Weights of a small GPT-style language model, trained from scratch on English Wikipedia.
Size: 13 layers, width 512, 6 heads of 64, MLP 1536 tanh GELU.
Architecture: LayerNorm before each block, learned positions, biases, tied embeddings.
MLP neurons of a small language model. Each row is named by its layer, matrix (up: input weights; down: output weights) and neuron, and shows model dimensions 224-319. Each number is 50 + 10 x the weight over its row's rms, rounded and kept within 0 to 99.
After each neuron's rows, "fires on" lists the tokens most often at its 100 highest values on Wikipedia text that the model never trained on. A number after a token or word is its count.

L4.up863:48 61 62 54 42 55 50 52 74 59 66 48 45 72 50 70 56 43 37 43 57 44 60 42 47 47 50 58 47 44 59 46 54 49 37 53 70 65 56 60 63 59 48 49 40 51 33 50 56 53 53 42 42 58 38 41 35 32 50 52 42 66 50 39 45 56 59 57 52 54 43 59 43 41 65 54 45 62 57 36 39 39 57 60 62 45 44 51 46 62 52 53 60 38 55 38
L4.down863:50 34 59 41 55 36 27 69 47 48 52 38 56 58 48 27 51 59 38 44 40 59 39 61 54 51 56 52 46 62 57 47 48 45 50 48 49 43 36 61 27 50 48 65 58 44 62 37 56 54 64 48 39 58 61 41 47 59 55 48 45 46 59 51 59 45 47 51 49 45 57 48 39 49 57 40 31 61 54 60 46 39 59 47 53 70 46 55 62 55 43 40 63 57 42 57
fires on: "ú" 14, " Shot" 10, " Men" 8, "á" 8, " headquarters" 6, "atiya" 5

L9.up1360:33 53 49 35 47 36 57 45 46 57 48 68 43 48 46 58 40 56 48 39 55 37 42 58 40 73 44 60 54 29 35 48 57 50 49 61 40 47 46 46 39 50 52 37 43 62 45 61 55 44 51 42 52 40 65 40 40 57 79 40 52 50 55 44 18 29 54 56 46 52 44 54 43 45 61 46 40 53 53 56 52 34 45 36 54 45 70 54 49 39 66 46 39 43 44 54
L9.down1360:51 42 57 69 56 36 69 44 49 40 51 55 24 64 58 66 72 49 49 48 34 69 65 44 64 47 57 59 57 40 59 38 44 71 43 58 52 41 38 57 71 52 50 43 37 56 62 68 44 49 64 45 62 29 45 34 45 35 54 31 51 39 37 52 52 57 47 48 54 62 66 48 54 70 60 57 57 39 51 45 55 57 51 55 70 38 54 48 64 61 47 62 36 50 48 43
fires on: " both" 19, " it" 17, " be" 8, " also" 8, " its" 5

L2.up883:39 55 39 79 61 34 58 51 50 64 42 40 51 55 45 40 53 48 33 53 59 58 57 49 52 67 49 60 37 42 54 58 45 53 43 42 56 58 53 40 38 49 25 48 62 54 39 59 33 57 43 47 46 33 49 48 50 62 54 58 48 53 49 44 39 54 45 49 56 56 73 54 57 44 44 50 57 45 52 52 59 37 49 53 54 45 36 23 58 56 61 53 51 39 53 45
L2.down883:74 47 54 64 48 59 49 44 50 66 55 49 77 48 63 42 53 40 51 38 39 57 57 64 38 50 46 37 40 72 40 48 37 55 63 55 51 46 36 59 58 54 44 37 52 53 52 62 62 45 56 55 50 41 41 67 43 35 59 53 56 48 61 43 65 70 48 55 61 50 57 44 40 38 52 64 47 57 46 44 66 55 51 24 60 38 55 58 58 53 42 44 35 56 42 54
fires on: "ar" 17, "mathbf" 15, "al" 13, " al" 11

L6.up374:45 40 43 36 48 63 46 36 40 43 40 62 53 60 46 27 36 50 62 51 58 49 52 58 54 49 44 64 51 57 63 45 44 49 46 42 50 41 57 41 51 85 83 54 45 45 32 53 28 46 54 46 44 43 40 41 35 51 51 55 41 57 51 43 47 39 61 45 41 56 45 42 44 50 48 39 36 43 49 49 46 57 56 39 56 54 34 45 63 44 52 49 62 61 34 61
L6.down374:58 38 57 53 34 58 54 64 56 41 62 53 73 49 47 51 46 49 46 46 51 49 81 57 57 53 55 48 62 38 46 38 58 60 54 52 53 36 49 61 69 49 38 57 55 40 47 42 50 49 35 50 52 46 58 59 39 69 55 51 44 61 34 48 48 41 51 55 62 50 57 49 51 42 45 38 53 48 45 54 41 63 65 36 43 49 46 46 44 68 39 58 63 39 43 45
fires on: " +" 25, "N" 13, " one" 5, "6" 4, "9" 4, "'" 4

L4.up975:37 61 35 44 46 44 54 58 27 69 31 39 42 37 44 43 40 49 49 41 45 62 62 45 44 56 43 37 35 68 64 38 53 52 51 47 64 47 48 50 58 35 59 41 35 36 64 59 42 55 39 54 49 59 47 53 54 54 54 61 48 62 63 53 48 56 39 64 41 46 51 49 55 51 53 40 59 58 49 58 48 38 67 49 70 32 46 55 58 56 55 51 48 45 47 67
L4.down975:38 49 40 68 58 51 60 43 52 39 46 55 70 49 55 58 56 39 53 54 54 30 45 54 51 48 40 61 63 50 41 62 61 35 57 50 39 36 40 45 56 56 51 52 43 73 36 44 36 46 43 48 47 49 62 41 35 51 42 53 54 50 52 55 43 34 47 35 74 49 46 54 62 59 28 57 47 44 40 45 60 59 45 51 37 53 64 49 57 46 68 41 60 54 49 44
fires on: " =" 24, " later" 18, " follow" 5, " including" 4

L4.up189:43 49 45 65 65 62 62 56 35 55 51 52 48 53 40 31 58 49 37 36 49 57 33 61 48 54 65 63 40 34 51 29 59 36 60 49 41 49 42 60 44 60 46 50 53 56 45 51 48 37 44 53 32 44 32 60 58 45 49 52 36 63 36 55 50 49 54 46 43 47 39 52 55 50 35 56 37 44 47 63 65 53 71 52 67 49 44 55 47 53 50 56 48 30 41 42
L4.down189:64 47 64 32 42 28 26 62 35 56 40 45 26 55 37 46 48 57 41 56 58 38 42 46 51 34 52 51 38 47 50 65 36 57 50 53 54 39 34 65 42 31 45 54 74 57 38 57 33 56 29 47 35 54 52 54 33 52 68 50 58 39 63 40 58 44 48 51 51 57 49 36 47 63 45 48 48 47 47 35 56 63 43 49 48 48 73 41 73 70 49 32 45 67 51 60
fires on: " family" 17, " life" 9, " Senate" 9, " roof" 7, " go" 5, " during" 4

L2.up830:49 51 67 63 35 50 55 44 38 47 63 51 53 54 54 57 28 47 47 49 40 62 69 60 52 60 52 45 28 35 52 57 57 32 49 50 70 43 60 52 42 46 44 52 51 59 45 41 47 55 62 27 57 49 55 68 54 42 40 56 52 43 52 54 55 61 31 45 32 60 71 39 40 41 52 35 52 42 50 54 61 57 21 55 60 74 38 50 52 68 51 42 46 32 51 32
L2.down830:57 50 53 37 53 40 54 71 48 52 52 51 54 44 51 21 60 49 52 51 45 51 31 44 34 45 52 61 67 65 53 51 43 55 53 49 25 48 50 60 66 62 59 47 59 58 52 49 59 52 48 55 33 50 45 48 52 60 54 52 42 56 33 31 56 49 56 60 51 30 65 43 50 33 40 56 63 67 55 45 46 45 48 45 43 33 44 52 68 62 44 49 44 47 37 60
fires on: "ism" 18, " role" 15, " practice" 11, " place" 5, " life" 4, " death" 4

L6.up1127:37 46 67 42 72 39 49 32 43 36 51 55 47 53 50 43 56 49 53 63 53 47 42 54 67 42 40 52 40 52 35 30 53 62 46 56 45 58 71 53 55 56 54 46 55 59 70 64 39 64 53 59 49 57 72 68 60 45 46 59 49 55 53 33 51 25 68 48 60 52 44 58 60 35 33 49 39 54 56 58 53 49 26 58 53 49 62 43 49 44 38 47 53 47 36 55
L6.down1127:58 55 48 44 48 47 58 62 62 62 50 59 68 52 63 48 49 65 49 49 66 55 47 54 34 43 59 45 50 51 50 55 48 34 48 37 56 52 47 47 41 27 50 71 49 37 34 40 65 56 49 55 47 39 29 54 43 68 32 32 38 43 59 24 45 49 57 63 48 51 53 48 44 80 56 43 58 33 56 42 53 67 57 33 56 53 44 46 60 48 61 49 47 57 64 43
fires on: " since" 21, "ity" 15, "ace" 5, " Town" 4, " career" 4, " relationship" 4

L9.up358:45 36 52 48 52 63 33 54 48 44 37 47 52 35 54 53 27 55 46 35 41 47 41 63 43 51 45 49 56 49 48 51 32 47 55 39 53 42 47 70 43 67 64 52 45 47 52 56 44 53 47 53 62 26 57 40 67 42 49 43 66 46 57 60 29 40 47 52 32 61 42 39 64 31 59 22 56 44 49 68 50 54 44 56 54 66 43 41 52 51 47 46 66 60 61 56
L9.down358:49 52 40 42 46 54 52 50 54 40 54 55 52 67 60 40 64 25 44 52 39 49 70 53 44 47 35 43 45 52 55 40 62 47 38 58 60 39 52 37 52 54 50 63 46 46 67 58 40 62 65 56 52 59 32 52 46 56 56 67 34 37 44 58 37 63 51 45 45 51 51 29 43 28 59 54 44 32 42 32 47 57 46 58 49 47 45 55 55 56 59 73 34 75 53 43
fires on: " \"" 36, "-" 28, "\n" 13, "===" 9, "==" 6

L2.up1134:35 40 48 41 43 39 57 36 30 51 55 46 46 48 57 51 55 49 58 56 57 43 65 69 49 49 48 61 32 54 78 52 45 51 39 43 46 41 46 48 62 69 62 44 52 30 55 66 33 41 38 41 66 46 38 57 35 59 37 50 41 54 63 60 52 66 50 61 44 71 56 59 32 53 60 64 49 49 50 62 51 50 64 49 34 65 50 33 45 61 52 31 65 55 41 64
L2.down1134:55 43 49 53 43 54 35 74 45 48 53 35 85 71 53 42 69 54 49 59 52 55 52 41 60 60 34 53 50 53 31 53 52 72 60 54 60 54 45 51 48 47 33 53 58 44 54 50 49 51 46 50 50 54 42 41 57 50 54 50 45 39 29 69 34 54 61 69 48 32 54 47 64 49 40 56 54 48 69 52 39 54 37 50 60 47 53 52 53 53 51 47 59 53 56 41
fires on: "'" 23, " close" 11, " next" 10, " sy" 10, " her" 7, " asset" 5

L2.up1405:41 64 47 55 56 41 41 39 48 49 55 38 35 74 35 72 41 51 51 66 52 54 66 59 52 63 54 45 46 40 55 32 34 60 41 67 66 54 52 50 50 47 39 67 51 46 55 66 51 40 45 51 63 57 59 52 47 54 60 43 51 67 47 49 49 45 44 47 52 56 58 64 45 50 35 41 59 56 65 47 53 39 46 48 43 49 38 45 53 57 41 31 54 50 61 51
L2.down1405:65 43 53 39 46 56 59 70 60 58 47 52 81 24 55 28 59 53 25 32 57 48 38 52 51 43 37 68 40 55 33 56 60 49 65 50 42 37 46 45 46 45 77 47 47 55 45 29 63 46 52 44 53 36 42 39 59 55 62 55 65 40 40 71 57 73 50 74 44 45 48 46 62 43 56 45 66 53 18 58 34 53 50 42 46 50 58 54 53 58 53 52 50 62 36 40
fires on: "×" 14, " died" 12, " again" 11, "ole" 10, " second" 6

L2.up1477:61 44 64 32 33 39 60 69 43 44 47 44 55 44 53 46 49 53 35 53 45 44 52 66 67 49 55 55 34 41 50 49 49 45 55 54 61 60 46 43 40 66 37 52 58 48 20 31 51 48 49 38 62 51 53 61 55 48 47 52 34 59 42 34 52 40 56 56 80 47 65 34 42 55 63 53 54 39 34 40 64 64 54 38 59 43 27 36 41 66 44 53 43 56 34 36
L2.down1477:30 38 46 70 54 58 44 55 60 46 68 56 53 59 57 40 36 51 67 40 60 41 33 55 28 60 50 56 68 65 38 60 41 30 43 44 39 51 49 57 60 56 45 50 33 59 72 60 55 45 66 37 40 64 50 42 44 50 60 46 56 39 57 49 62 60 41 47 49 50 47 66 65 41 43 38 54 49 74 49 44 40 36 61 31 64 55 55 58 42 57 44 53 69 57 56
fires on: " any" 12, "—" 12, " took" 12, " position" 7, " ship" 7, " professor" 5

L6.up924:50 60 50 47 56 43 66 63 72 43 54 50 49 43 43 76 57 50 58 62 55 40 59 29 49 73 53 52 57 61 43 43 51 52 56 42 53 51 36 52 33 50 45 34 40 44 35 47 16 62 58 56 62 57 55 60 46 65 49 46 34 43 64 41 57 40 67 47 61 37 66 53 51 45 55 41 45 47 51 23 32 51 51 58 56 52 74 38 40 54 60 39 49 48 39 50
L6.down924:45 53 44 44 36 59 35 38 45 46 50 45 55 47 56 34 45 48 36 41 33 51 45 56 58 39 54 52 43 60 56 44 44 51 42 41 51 52 61 52 50 34 42 40 50 48 57 39 53 53 56 59 53 39 51 42 55 46 57 56 52 59 27 48 52 51 43 51 56 66 45 30 62 34 58 45 46 63 49 75 67 65 55 35 50 48 50 61 37 49 49 65 65 55 60 58
fires on: " Cup" 17, " there" 9, " Award" 9, " Year" 6, " C" 6, " Bul" 5

L4.up462:56 49 42 33 57 53 37 51 47 60 58 34 52 54 52 60 54 55 44 59 66 32 56 41 53 54 51 49 38 29 57 47 54 45 64 29 42 55 29 35 53 32 61 27 62 33 40 32 43 51 46 65 50 43 49 37 49 52 56 55 48 46 37 53 34 55 28 44 70 51 57 51 55 52 51 60 59 66 43 51 49 48 55 47 57 48 42 38 59 54 53 58 42 54 45 80
L4.down462:66 54 47 53 51 42 74 46 47 48 57 40 52 49 56 43 64 61 52 50 48 41 54 44 45 43 56 47 44 57 58 58 62 43 67 63 60 56 67 57 47 54 56 61 41 40 59 65 51 59 49 41 49 54 35 69 46 60 44 45 55 50 58 69 57 62 55 49 44 39 60 45 62 46 35 51 50 46 56 48 48 49 45 47 54 47 38 53 42 46 24 50 54 38 29 48
fires on: "°" 36, " recent" 5, "year" 5, "Sch" 4, " academ" 4

L4.up504:71 65 43 28 43 42 64 61 49 76 49 51 50 41 48 48 62 47 51 59 40 56 52 68 42 43 54 43 51 52 64 42 54 43 42 47 33 42 54 33 30 39 55 40 52 42 49 62 66 34 28 50 62 64 56 42 66 56 66 51 55 57 56 52 54 48 53 52 32 57 57 69 69 37 52 44 41 58 43 61 57 49 39 59 52 47 57 65 31 41 43 50 33 51 40 51
L4.down504:41 44 40 70 59 45 56 28 67 46 47 46 39 60 37 58 52 36 51 55 54 41 40 41 54 48 49 62 46 64 42 51 58 46 56 62 59 33 61 67 55 47 59 68 47 31 47 57 39 62 59 33 33 38 40 44 64 64 39 37 67 33 36 60 48 62 53 25 44 45 40 36 59 62 44 35 56 58 43 62 58 54 58 32 51 36 50 44 46 27 42 56 55 40 50 44
fires on: " time" 22, " year" 8, "hip" 7, "year" 7, "es" 6, "History" 4

L4.up87:44 63 63 44 30 54 58 56 55 41 40 37 58 45 47 50 52 56 63 49 55 56 37 36 32 52 47 55 48 48 43 63 50 50 43 50 34 48 57 36 49 46 45 63 51 47 59 32 48 47 45 59 58 58 51 44 33 39 49 50 35 42 64 64 58 48 54 47 46 58 46 47 33 55 77 52 55 68 36 59 57 51 60 35 42 57 52 49 45 56 35 56 51 52 44 56
L4.down87:39 43 33 57 49 45 45 56 57 52 42 60 79 61 38 60 50 53 53 55 41 40 55 48 58 50 51 40 54 45 60 43 59 52 40 45 44 48 60 37 27 69 55 33 36 54 25 44 61 53 50 37 49 41 64 39 47 42 46 56 47 40 28 64 35 51 42 40 51 31 42 43 53 43 51 41 64 32 53 39 54 42 36 71 52 59 52 57 53 20 52 36 46 57 54 42
fires on: "\n " 29, "um" 7, "ș" 6, "com" 5, "lin" 4, " among" 4

L9.up199:48 62 58 62 33 39 46 46 57 49 39 68 52 42 44 42 48 56 45 53 37 56 44 53 55 53 28 51 44 45 46 46 48 50 62 40 40 37 37 60 47 48 47 41 47 57 52 50 57 41 66 51 62 55 52 33 59 44 40 46 46 65 46 45 52 42 54 72 49 52 37 42 45 66 55 46 50 31 33 54 53 59 44 39 59 60 40 38 51 54 59 52 60 37 55 41
L9.down199:55 71 50 46 49 70 57 35 45 35 38 51 76 65 35 44 54 53 41 55 53 40 62 34 43 58 54 55 50 57 49 55 45 55 50 57 62 57 61 45 44 39 43 62 65 41 40 30 56 38 37 41 50 59 25 45 62 48 59 49 50 51 53 62 56 61 51 59 34 71 63 55 58 60 33 43 62 71 49 65 51 40 65 44 33 50 51 48 55 58 47 58 50 72 35 46
fires on: "–" 54, " signed" 10, "-" 5, " contract" 4, " the" 4

L4.up98:58 56 69 55 43 36 42 61 51 63 51 67 59 35 51 62 43 44 43 64 50 50 58 65 39 53 32 49 52 45 39 19 43 36 55 45 62 44 49 46 44 50 58 57 29 47 43 70 43 59 48 61 20 44 45 53 67 49 49 56 55 57 63 50 56 39 49 45 50 34 44 49 49 42 51 40 37 59 49 48 60 51 37 51 73 59 46 50 58 58 52 59 54 35 59 69
L4.down98:65 53 35 36 64 62 50 45 68 61 56 44 55 41 62 47 45 40 44 52 45 44 46 49 37 48 61 60 42 45 63 45 46 68 41 55 36 54 63 52 42 47 59 52 59 39 36 43 52 58 58 37 65 54 41 56 52 56 52 45 52 48 44 48 35 67 55 39 59 64 65 37 42 54 39 64 39 39 48 46 51 43 55 40 32 42 50 50 48 41 50 54 33 49 60 39
fires on: " can" 37, "ors" 12, " will" 12

L2.up1075:35 67 49 40 61 45 47 39 39 56 38 47 39 43 64 52 37 66 69 55 63 57 32 61 74 35 54 63 42 56 55 52 46 45 56 53 53 37 65 53 58 49 55 40 64 49 77 47 51 51 55 34 59 50 48 61 54 55 50 53 52 33 49 62 48 50 43 36 54 64 45 49 46 41 46 48 49 59 60 63 52 48 51 44 52 59 35 58 42 33 39 47 39 56 66 59
L2.down1075:61 41 55 43 37 34 63 56 51 55 42 54 90 64 32 56 48 37 62 28 44 61 54 31 44 38 42 52 51 41 52 49 56 52 57 58 44 53 43 60 47 68 54 49 41 53 57 44 65 35 46 52 53 46 67 45 49 35 44 73 42 46 46 42 49 72 44 36 64 31 53 45 56 52 38 51 52 40 49 50 51 60 53 42 65 58 59 52 53 43 47 35 35 57 41 54
fires on: "A" 49, " A" 13, "U" 12, " BRA" 4

L6.up982:43 37 46 34 43 55 31 48 42 59 48 59 54 33 62 40 56 55 54 44 59 34 34 53 34 60 37 57 39 51 55 54 34 40 51 58 36 45 46 49 35 36 53 46 74 52 52 40 44 54 48 68 53 48 39 54 64 45 41 41 68 42 54 47 44 44 51 53 59 56 34 64 49 24 34 41 52 39 49 36 31 56 57 39 34 44 53 50 30 55 51 35 51 47 49 43
L6.down982:65 59 52 42 52 60 49 40 52 35 52 45 32 52 54 62 37 53 43 42 52 56 57 42 64 41 32 48 47 40 46 52 44 43 44 52 53 54 48 36 52 70 24 43 38 46 42 49 46 34 51 41 48 49 63 51 29 61 74 62 43 41 46 55 63 50 58 62 44 59 46 42 59 54 57 33 35 38 54 43 61 47 54 50 70 44 44 54 36 48 61 43 50 44 73 53
fires on: "-" 25, " no" 13, " \"" 9, " considered" 5, "the" 4, " an" 4

L2.up1484:36 46 48 38 53 48 49 59 44 62 43 54 53 47 71 67 44 35 50 35 48 47 65 60 55 43 43 34 43 49 50 58 57 64 69 33 45 57 59 59 51 48 61 41 48 36 58 49 61 43 46 48 52 56 55 54 55 63 63 57 72 46 47 46 53 63 52 52 42 68 29 60 77 40 49 51 36 35 49 42 38 32 36 47 51 42 44 60 54 43 53 50 28 39 51 62
L2.down1484:57 52 43 49 42 45 50 30 61 47 46 49 37 40 55 32 68 59 48 65 37 55 52 33 58 44 52 54 38 46 54 43 68 41 42 61 40 43 45 59 60 56 43 58 47 58 41 38 42 44 47 71 46 37 46 59 46 51 46 52 54 51 61 63 48 48 50 35 55 43 54 39 54 73 44 51 37 52 58 39 59 55 52 45 47 36 72 47 47 57 51 47 56 59 47 40
fires on: " later" 38, "%" 12, " =" 11, " then" 6, " Racing" 5, " imp" 4

L4.up789:37 44 58 53 68 56 38 43 66 45 47 52 43 46 54 51 34 37 44 57 50 48 48 45 42 55 53 42 43 49 52 48 59 42 53 44 40 47 39 56 50 42 49 63 52 50 55 55 47 40 44 53 42 42 61 30 57 55 46 62 48 38 56 55 47 49 56 57 41 54 35 41 51 62 45 54 36 69 22 31 46 51 39 41 59 47 59 51 62 49 46 43 53 65 50 48
L4.down789:61 56 50 48 43 57 56 42 55 61 52 36 30 48 58 48 75 80 51 62 65 57 55 41 56 32 47 69 58 44 61 51 51 67 39 51 61 50 47 49 38 46 65 52 47 44 43 38 58 45 62 55 62 56 42 63 39 57 56 48 55 60 38 45 45 48 53 49 48 44 61 66 30 57 45 63 54 35 58 58 63 53 58 52 40 33 48 45 42 41 64 42 53 52 66 28
fires on: "ors" 17, "[" 14, "man" 13, " date" 7

L4.up421:63 46 50 44 60 37 47 50 53 41 56 45 41 67 69 47 62 57 54 33 60 63 49 49 32 61 43 66 60 56 40 41 48 47 46 46 37 52 49 50 53 31 64 47 62 36 62 54 31 49 40 42 52 51 58 60 52 60 49 59 40 53 42 38 47 55 52 64 53 54 51 49 57 41 50 43 50 51 49 52 43 54 44 59 42 58 47 55 77 71 42 65 44 36 45 49
L4.down421:56 52 47 53 40 48 69 42 61 52 41 41 40 43 28 47 45 41 41 56 56 47 52 47 38 44 51 51 52 55 50 54 64 44 66 65 72 43 47 51 42 61 35 72 44 45 48 53 58 61 54 36 34 55 44 63 53 58 59 43 62 56 56 36 38 56 32 44 45 48 50 36 44 45 55 40 53 31 39 50 51 27 50 46 65 61 72 49 37 40 51 38 62 50 55 44
fires on: "S" 39, "ism" 8, " Forbes" 4

L4.up753:64 38 63 30 44 52 39 46 61 46 39 68 38 52 47 63 35 44 43 51 35 74 55 41 60 62 42 67 53 51 49 65 51 35 42 50 43 59 39 42 65 47 73 50 40 29 35 63 49 32 37 37 59 58 46 63 70 45 52 52 45 42 47 51 59 46 63 36 62 40 44 52 69 40 49 42 47 49 36 55 46 56 54 67 46 57 43 38 61 70 39 45 54 52 28 41
L4.down753:38 52 50 48 59 51 52 50 55 45 49 34 51 41 55 23 46 40 32 52 34 48 65 49 47 55 58 56 39 45 43 35 68 71 65 58 50 40 67 51 59 64 60 52 56 49 46 36 65 48 48 52 54 69 41 35 60 49 41 48 52 50 59 61 66 59 36 43 44 45 41 44 49 46 51 53 32 43 64 57 64 50 51 56 44 50 35 54 42 60 39 40 55 46 47 57
fires on: " time" 38, " fl" 6, " shown" 5, " Spe" 4

L4.up1144:50 50 44 42 36 55 53 46 68 41 68 45 48 53 57 30 37 31 38 44 32 72 61 67 23 51 57 54 41 72 54 66 39 49 47 57 31 53 51 41 43 54 57 63 51 48 59 44 65 55 45 45 37 42 70 51 53 58 49 59 57 42 38 55 45 51 58 44 48 60 45 43 50 65 48 52 40 60 43 39 61 49 37 54 51 26 64 65 43 46 55 50 45 48 49 56
L4.down1144:73 47 52 36 35 43 47 56 53 45 49 41 37 41 21 69 55 36 60 49 52 57 57 35 52 34 66 49 53 43 58 40 55 35 41 45 51 31 50 57 52 48 53 35 70 50 44 53 41 66 58 59 41 58 43 51 54 53 58 42 59 50 49 51 38 57 59 52 52 46 77 47 61 45 41 58 54 46 69 49 29 47 47 40 42 49 56 45 61 53 50 42 44 51 32 55
fires on: "al" 32, " same" 23, " ex" 4

L9.up28:27 41 64 64 34 33 51 54 39 18 38 43 52 42 58 60 50 60 58 56 33 61 53 43 70 46 67 39 51 51 44 61 47 52 49 49 58 54 40 52 48 50 66 59 59 42 47 56 40 51 51 58 47 59 44 50 44 45 46 39 62 57 57 53 32 42 38 53 51 58 51 53 60 65 57 58 54 59 53 41 66 62 49 58 52 46 35 59 66 59 53 46 42 55 54 47
L9.down28:54 45 39 57 59 47 48 48 59 43 53 70 73 43 57 56 58 31 49 50 41 65 32 58 58 41 49 57 50 42 54 65 48 34 42 45 48 49 49 58 49 43 32 31 53 46 46 39 44 45 56 38 48 51 45 43 57 58 50 51 56 59 47 53 65 66 56 42 61 59 50 58 55 47 56 53 57 44 36 52 55 50 51 51 49 65 55 41 52 44 39 52 63 37 53 61
fires on: " |" 35, "or" 6, "s" 6, "es" 4

L4.up685:39 61 51 40 63 47 58 36 53 50 33 58 39 56 42 43 52 60 52 41 57 39 27 38 51 49 56 50 34 21 52 36 57 65 47 59 57 36 44 51 64 59 34 31 40 52 58 53 27 58 41 38 47 38 55 52 55 30 49 58 62 60 54 64 52 39 37 64 57 42 47 71 52 57 54 48 65 52 65 46 57 28 51 42 49 40 54 53 51 46 55 55 51 52 48 49
L4.down685:39 31 59 72 60 50 52 60 52 54 52 51 59 49 49 56 49 28 47 44 47 48 36 67 79 58 36 61 80 65 49 69 44 33 58 54 45 63 34 51 36 42 54 43 58 54 62 55 38 29 43 59 55 76 67 45 49 69 52 39 40 65 53 30 67 60 60 58 58 59 38 66 45 60 33 50 53 69 51 52 75 56 41 47 60 47 55 65 63 39 47 67 51 44 49 64
fires on: " part" 17, " called" 9, " joined" 8, " age" 6, "j" 5, "ept" 5

L2.up1235:39 43 44 62 65 67 50 35 42 56 47 55 61 50 39 49 49 48 47 73 63 46 36 38 41 49 52 61 53 50 60 46 41 47 19 41 47 41 42 52 48 54 36 43 50 64 63 68 51 53 32 36 66 60 56 39 62 52 61 51 46 75 49 63 50 53 31 42 43 22 51 55 35 59 69 66 47 63 62 48 41 48 38 48 45 48 57 35 65 41 51 57 58 56 55 47
L2.down1235:46 36 49 46 53 25 53 52 54 48 41 51 41 38 62 39 61 44 45 26 54 42 54 53 69 54 45 52 45 58 48 56 53 47 59 52 62 36 54 47 39 47 62 52 57 43 52 31 58 30 49 42 50 49 42 49 42 44 54 41 61 30 42 60 50 45 49 46 48 76 52 56 61 46 49 33 65 42 21 57 61 64 57 54 53 46 38 57 47 52 39 45 49 39 49 38
fires on: " O" 46, " Be" 7, " Nec" 5, "ogn" 4, " flex" 4, " access" 4

L4.up553:49 56 28 63 40 42 39 47 63 38 71 64 45 53 60 46 35 37 54 61 50 54 68 50 58 39 53 30 51 41 56 39 40 36 48 47 41 69 54 46 44 53 54 67 58 43 54 59 41 49 50 57 42 64 77 65 55 35 74 46 54 46 53 51 79 45 35 44 50 53 60 55 69 47 36 57 22 66 59 56 53 51 47 47 47 37 48 52 59 36 53 48 43 54 48 47
L4.down553:54 37 59 26 40 61 67 35 44 51 46 54 45 46 54 64 57 69 62 72 45 55 62 47 40 58 39 57 52 51 54 52 48 39 68 45 67 40 50 45 67 49 48 53 51 38 30 62 58 40 39 51 60 61 35 51 53 62 49 72 54 46 28 39 50 62 47 44 46 54 43 36 39 47 46 35 53 32 35 53 77 68 38 40 47 57 60 48 45 63 49 35 39 55 40 37
fires on: " version" 18, " per" 17, " film" 7, " alone" 4, " video" 4

L2.up116:48 60 61 43 52 71 55 43 33 59 43 40 47 60 59 46 43 57 65 45 53 47 61 67 44 43 68 42 44 50 36 52 35 44 57 64 55 43 50 51 54 61 54 48 46 41 40 51 46 65 41 45 56 39 47 61 49 50 42 50 64 45 59 54 49 40 46 61 52 66 50 50 60 49 63 38 59 28 29 51 60 55 40 39 36 62 44 60 41 67 48 54 37 64 39 40
L2.down116:44 34 49 46 53 42 49 51 45 55 53 49 65 49 48 39 43 35 48 48 61 34 40 49 54 54 43 39 46 63 53 55 52 63 58 57 43 49 62 59 32 66 59 52 33 58 72 46 55 47 65 48 55 56 54 44 53 53 61 59 46 28 49 51 44 51 62 40 48 33 62 52 59 58 51 54 47 61 62 61 35 62 55 52 35 32 53 38 70 39 70 30 55 48 50 53
fires on: "ism" 21, "mon" 10, " colon" 9, "alf" 7, "ton" 6

L4.up832:41 43 63 56 51 41 45 72 58 50 47 54 36 34 71 39 74 42 54 58 52 44 58 62 47 59 48 50 51 60 39 50 64 40 43 25 47 46 58 49 52 43 47 68 52 31 46 55 52 34 42 46 47 32 46 45 46 34 60 49 49 48 38 56 35 53 71 73 44 48 44 61 45 66 35 69 43 46 31 37 48 65 54 45 44 38 41 51 48 46 60 55 57 69 59 41
L4.down832:49 59 55 32 38 49 69 35 49 38 57 46 32 71 65 47 30 60 54 46 59 64 59 32 31 55 68 50 51 42 63 53 67 53 55 44 37 61 55 52 46 54 37 63 52 47 42 53 47 59 47 46 53 36 69 51 50 53 51 44 50 51 47 56 38 61 48 57 42 37 56 43 45 44 55 45 66 41 49 45 46 42 59 33 42 43 51 39 58 49 48 36 29 63 41 52
fires on: "ating" 20, "om" 19, " o" 7, " Ow" 6, " k" 6

L9.up847:57 60 49 58 53 44 59 43 55 48 31 43 53 65 48 47 55 44 64 30 63 59 39 57 34 44 40 64 53 43 71 47 53 33 40 52 50 45 46 46 45 58 57 51 46 43 42 62 35 58 64 33 54 57 52 64 54 70 33 42 55 63 56 53 39 52 37 60 49 55 37 44 43 39 52 45 64 53 51 57 53 62 54 68 46 59 46 54 56 51 58 41 47 59 38 57
L9.down847:40 61 51 56 55 56 36 32 49 54 52 57 56 49 56 49 46 64 55 68 48 39 65 48 60 38 65 46 45 47 47 63 46 55 44 59 46 49 45 63 52 50 72 48 40 54 36 50 54 46 50 49 49 64 44 62 48 42 56 45 36 50 47 52 43 50 62 48 46 41 43 42 64 40 32 57 45 50 57 48 49 32 32 61 55 31 50 42 43 60 28 43 55 63 47 56
fires on: "." 33, ".\"" 14, "\n" 11, "\"." 9